{
  "n_layer": 10,
  "n_kv_head": 4,
  "d_mlp": 2048,
  "positions": "rope",
  "rope_base": 500000.0,
  "tie_embeddings": false,
  "init_std_qkv": 0.0156,
  "init_std_up": 0.0156,
  "decay_fraction": 0.591,
  "dataset": "wikipedia_en"
}
MLP neurons of a small language model. Each row is named by its layer, matrix (gate and up: input weights; down: output weights) and neuron, and shows model dimensions 240-335. Each number is 128 + 24 x the weight over its row's rms, rounded and kept within 0 to 255. Numbers have three digits each. A neuron's up and down rows have the sign that makes its largest values positive.
After each neuron's rows, "fires before" lists the tokens most often just after its 100 highest values on Wikipedia text that the model never trained on; "fires after" lists the tokens most often just before its 100 highest values on Wikipedia text that the model never trained on.

L7.gate190:120134155134112091148104175171074147067130090133095158140140091154139118138135134129131136133127105168131103116114145154124117105162139139151076121126131119189129140088132125108135168112130111176096142110100101084187153131143140104176126108142161119140117148116127063113142096128125142179
L7.up190:132137133153143113140101102174116117116151152177088156104145142137124105162110096117139088105116158162107133128096095113137106118107119154165135125133134132157122071134129139112100109138085118125159134067122122120127125135132123137084148143170130129117151120159110114145103083181117158120
L7.down190:130159096163107139128103140129123114150120202124174127113131101153097143100144139142144134106117143075137095158151089137099129121181067157132121078127145177116140127135146147108127106131132159153079140164102126125132138126108145112110091097113158133124134127095113139091180118115133095126
fires before: "\n", "\n\n"
fires after: "-", "  "

L7.gate1318:164132125142117100140102123129148134141133110122127150110149130134072112104138113138173119139119082108087092158146135158087114080181138130132134096130128117144145143106087158108111142130117109126148127136098116124161142090116114104120098165153122115127123114137136092144123154153105125115
L7.up1318:174137151107119080149161157169165153154126129100162125115155146151138140144133143131137172105130105099094100167143158140170108164132101130107098127118149129143117125151132135166114132123096113114123114196126135117116098107146167124117132159136109092110088114150135116118088121138100154111
L7.down1318:091096152127070090147104090127136109110185108151108142113125166126117156129112080123145135103165154052156105156168183103151119103117092127125122138113107136151176109121124140105172119156147132146154150114103116119146103156142134170136146119131131164115109172147128104159133133113101102143
fires before: "-"
fires after: "-"

L7.gate615:154089169150112171099101094118154137117130155126130139123133157139135110114112085159138141106107130123087093139096134112153177132113091151107152126117157101103146113118119114104123183138122102142160113160086141128082139090107144131110090157128130121150116152141141127126114115104132161114
L7.up615:137119077132163140119085078154132136131118166099080083130114122140175128123124087154163150169130136118106086145127167124104173118121125150106094109124131146090160109109174142129139148137100122140125118158111102137109140112106123113125104167095130112163146120116077152121098129093121163164
L7.down615:114169157142157137123175124148120106103133131140113141108131145129138150154136124123178157127111140129133124111146134170174103108119085150144112156149132100074103116105110130102118149132129092118124137103097129122128129132151149124135105126141114117122127157134110126104118132144131141117
fires before: "–", ":", " of"
fires after: "-", " (", "–", ":"

L2.gate977:097156152112103096134096108137134140096143149155106103097115152084131118123134150094117135104128097108140124191110127087129091103107096130176125106128128140129112109136109104155124100165129173131065136149132104129117153139144132102161121127195119112106121154115125174082131104086104081117
L2.up977:132199127094150124126118123051140120122165121121100074122117138144110103136084113091127158102129143104175127140143093076127160139138146133148102134153145076084118141113138123135161145116138133094105112116139125138126143127141127124114122146109131143107095138130128109111123140115090087143
L2.down977:136091119103169106164085092130170136161149135152099155108125128125118117139119127125095111081135148118070141121119104067133143154099137171132124125110127129110127145142135114152156111131099145118119116148133124137078166158142112135153097120157127124108151129123124141065129113166127130052
fires before: " |", " (", " 1", " 2"
fires after: "–", " -", "-", " 1"

L2.gate1122:139139159129112127130106094140089103119124127117070113109158127092170127080108131095121098134118105113158139146148124122109150113140113157131129134155114138140082076150121093131114114174096134099111170180149136141162066136096089119125102083136115123111131110097148119150129170165102092133
L2.up1122:102131110099167104108170133158147126141107128131136125149140129111173144183174135123154127074114143132154085128121153147127153160112162128147142094065163150109209101126134122126116127077166133112120128116142121140135105125104111087065105137147116159136109127134117115086145129121137175108
L2.down1122:104144087157111098068133130112134096157113118112118117149143107199092110130131144121160136134134122129141120167129127138114150147131166131119159127062143103134145157115152127163131113110130103137104136137159135172148109142116142123091117122130104112145115118125153123111130119079109124152
fires before: " |", "2"
fires after: " 0", " |", "–", "."

L7.gate1120:129134134096126133149148080147142087156097080165123099140162105132095149110089123174134170137103094149098146096146104124138107132097153162127097119137148097098152136156131093147107083131187161095105135117143137118088123130095117136111100177145137129122146123146136099132091186101110062109
L7.up1120:104105125128124110124155133116081161132121109100108083124138120112101112117126146139115165109106100163125134114131140119145144122107121164101148119144132075131183151124129079099139107141107114137182145178126139116127102117153122143121101143130150127093130154138119113104103139123103102143
L7.down1120:082120135081093153133136161111128118117095063141116125119121108128131117127131172127179158116171134139132094124150146116114125121088133120141132144087120091143112104117131129139136103115134102105169144140130118140116085121151101111130138110108092174121116125153169161129125128076138128170
fires before: "|"
fires after: " |", "-", "|"

L7.gate347:148093160119095139150152147136128088124101097111149134116094148134191129103131149147142093140150129127146135134149156099135103158146099139133126134118152175138107142128110168154117093103124140148160111136111094133143107157156152089142097147127118117075108109148174098153099120109115150146
L7.up347:121135143114098159152117164129135154113130121096148132108144143136127154138114141169132141117136139140131145132127147127132126154078124134134118134179108134129100121132128171144137136111101117155142113105117100099119116107114111128112084141150107104117102131153151103106130122127125115128
L7.down347:107124106124136104155118127141141134134095108137139123118116119100131122121122124157101125117123103089123123154139117120124140117128124111101114104136170108126144149128132124141146116156135138124143138122104170132124142103165111169152105121114127174134124121131113114132148098122108107145
fires before: "-"
fires after: "-"

L7.gate878:133111120157144131092063105114129176119150117188087120108089177159132106140163129089159149088114119158131106142137086162140173127174130156187128100131120116134115125132093124114136098114124148128137110108128120101127103152104120145125148067144095105117209115106160134128105103110121122115
L7.up878:105162132134134103116141167080171102119109133123134134100190141122105125153141149121087098137085099143137158114142127069106132100121137125110127139134135153138146107172149108146135120127147119142132109073141098090137139119094124084112127113126130147117136157150110115125128094149195143097
L7.down878:130108114146141142140102120149124165122158141131124139130136141161149115170112144124151116120139133106153137137152112131123160152121126134165147130070094110128173122125112153079129149152155133112154154101122140105148113133128099110115106070135056087116154117151164106102145134144134128130
fires before: " |", "3", "6", "–", "5"
fires after: " |", ",", "|", " W"

L7.gate318:181147131133111077119136138087144137140139100133164129136159176118117134102125148148127104127137102095073153143150108149095099135132071114112094106178128142111148146151125172132119147122117131126131117153137141108130080134116120137105122155172169124154106116159113163125124144131083121116
L7.up318:088114143139151139084108093144105140108108110092096074135116133124124142124130123166110098133173139103110112115156124157109105150132109144111042114165117100117116116135144104133113107111119098129138132154129094114086128102150187117122092122071122145121086155127141109120118117127082163125
L7.down318:102148151146111139121142125127118060143095131121144103099125129070147133103103159124156148137142134106133113090160134167160099167109110085122095095140126132149117124118147132113095134138189165111124131142133121125113047078152106126097132147117113134137142153151168150155133123114128094130
fires before: "|"
fires after: "-"

L2.gate1685:125139131155087100122093140116154088131128123144120106134140119151128109137112145121122156108126067135132151129171151147148148090109146173125102172086131117151141117149134101121154090128149138125148138151120162109083109168138122128095151126120162115121136128141141123132152125121118104154
L2.up1685:152129145137126108146114148150139109141113126136116125133149141145128135169065102150117165100148154109094151130129180107115119121121129151124114119106098082148164108147103109133179100129136097142166121141144171125127117132151132117062138140134120132105125120135140137116168153111111125094
L2.down1685:182149118108128118151136111182111163103090132120092117153106148153119110146095130140142132108123168118119159119133133103135155076129124083151130146150160091132146116086051108127134129105142097154165115070094128112128137104135117142099121112039119150103127167102107125126152132125104140152
fires before: " |", "\n\n", "|", "\n", " —", "  "
fires after: " |", "  ", " —", "-", "0"

L2.gate1617:165149131105110122157156103123136125108137077158108124128106153162145149115098160148121164107129151177119118129143142139141145149149125167130152102135152145097129113105154125123140084142122116102118127109128139092141140188113154153127094113099094168114124140106131183119112125089112134128
L2.up1617:185127143065108170152101120169115112116140111116151095151094144137125097117138126108092151120149143143149140130119135151117078110105135180099128148134124146123096086113150149129156115092101121166099128087109136108173115139123151114153097145112123142141096098134054144124145161119108102156
L2.down1617:120132122129121142173163153147165116105102106130161146142142129161115115160145090142122159111135147151116125137115155121174110133103107122119118094112119137128132118099153140154136133097122134091112092060126133123115119173121131129127111138116091176111106111098132129163081132101125127126
fires before: "-"
fires after: "|", "-"

L2.gate1926:121097140113158095107124153112103156122098112092140129148119120113109157086116121122107169115153144179162100125128160118086146125123142157098141158152173090150095111123124170141108130158125113145122135133134097120175107153101166141162080126156118140142102128182063119131138130114154142122
L2.up1926:102131154118151093122131143130085153123122120129124146128149103119130163134128101092097153143091124128118086132127119098134143132086126149154134126114153153151167085115121131113097137143153149108167120139123119144118150126090114150119123144171113131169111108135127151124105128122179158144
L2.down1926:121161169135124134096096125134118149137090123148139132110110085149147090083112096116150157120126126167140113123145104132115102137143146160147093160162134097142151172144127137141139141160124126126156134114118074124142132170173159088125107144112162125118129131156109160134131109090120124127
fires before: "\n", "=", "\n\n"
fires after: "=", "\n\n", "sa"

L2.gate2025:144135117118103130162113116174124115174142136136107118135131131100136125149144142131149162144125148138108123126113111128096105138163123155122138156129138114153136109101076136118171140107105153137151147118096140127125137160122122132123125191146086118159121166107107129126080136128178141154
L2.up2025:132136146139140136148092119137151119144109128157150151141106186153135098169129118108123152124140131118162133127093129146128103112100103183166146155158117127183124108138132143144114146135119123128170091105146076107143142084135069167152131146150147119163117102118160117120148117129158119085
L2.down2025:135117133140075122093110123155132106143131176139138143140138158115144107135162159130131092102096182144097142128153121163099080140130125109133167152139153115134111135098129099140155120154147103099149132183124153165107126116166135071131094136129151059138096145131090149108105150127152164140
fires before: "-", "\n", " She", " Pos", " Year"
fires after: "\n\n", "-"

L2.gate223:098101147099099119142151120137114118143115141129122106158111140105079116120147139130176131162099157111091170134104131134114093119157144134158190147088146116078086127148122126179161098147136168093131132124154150136162157138122112116151111128128079160152163152155169104128111125141123135094
L2.up223:134138161155135122162151149156188122143167088141134142140109131113119153119124159095085149151135091143091158105081112151116105124129153172123176133115162122132151143149135106187113126093112144089119109118152120136113134134133157189097082149116128119081166122115134136187150158096107129123
L2.down223:123153107152123110149130150156160108103131108108124099170088174131064090118144155143160148109113115134165101092148122135082072115128142157152112094098097135135103096122133147132108159186108165117156149108116149100140115118105107098175105155155146159168111150104111115133153089150118136068
fires before: "-", "  ", " Candidate", "\n", " Pld"
fires after: "  ", "-", " Party", "%"

L7.gate364:147138173121115117130107084117156128133077129157129088124126193106128103115123158133116128147131164102155119085090143122125169140160075113129163111165146134156152190111130148126101141184058158109115151092118151161165160148133092120103095091151123152103104121172168133143131123118130123137
L7.up364:147157150128118104148101103130156056121147116125159163169148161114120126068199117087146173095128171152099146120130160140107125167124140133160132138165123114096116146138168128161112100126124132177124141095134143123138071143125191131100098128143138126144091112168136128082133133123094159087
L7.down364:141112163116086100166063100136173117093098104110148139111073119112144103155110100150145142106126156072156186181124146122131111120110115101125173119143158127139104116166082086121185166111162096129147114130140127151125082115119122121131163149093151126129139159113128125132160115152137143126
fires before: "|", ":", "″"
fires after: "-", "′", "+", " is"

L2.gate754:149089145129138158167148095139115096168121102095160108080119100069113156126155146094107137114117137165132125165116151142134095120104094145106150131089134121128107128154154165151133143155152129110112138117112117108133136156120136143119135119148117089111161066143138152101101119117135139140
L2.up754:104065135136144162145116086113138119145129126126132165134158101087140134159149147137128138116096128128153160162140169082168075129118131124117084097115137111104131134125133197152131134143173148129141106149103111102163125082112134137127110155143122096100133106122113123085141104117144133125
L2.down754:106152141117148147108112165086155121153144134136166157148121134157142103127164131103110095184134163113136123120129094133109144165111140125129122116149147184101107157148131117117132142090158163151120148124089132097119131130115125124138111132097118092121128156133135169105158081125130124100
fires before: "  ", " a", "-", " an", " the", " ="
fires after: "\n", ")", ","

L2.gate1149:164126125090178135151131154107178131120112123122188073171118131103111121067096124120115148158135167133113143160161110146137152115119089127092129157134143147149167086103111139138167137145099120126123131148146086132131131114121118100139115134153124106158148136143085159097114153152152101130
L2.up1149:126149134103188135167129136153154133099116095136146095158157134077103172136123121130156113159148152111120149105126137135132132149087144159112117130120151112116137114142113150167136171119085131137158080159118129110108106121111124107143073137134114136159120132124081158127128129138157114097
L2.down1149:129116140147152137134117163154111142128150111160131110161067108167140143183097140155136150139161153158095105088145097138121100146127109134083078133143142133127096126164122133133127153116164100121157103140133116151125124151111107098139161087102169142165087099140164129118124152082119136142
fires before: "|"
fires after: " |", "|"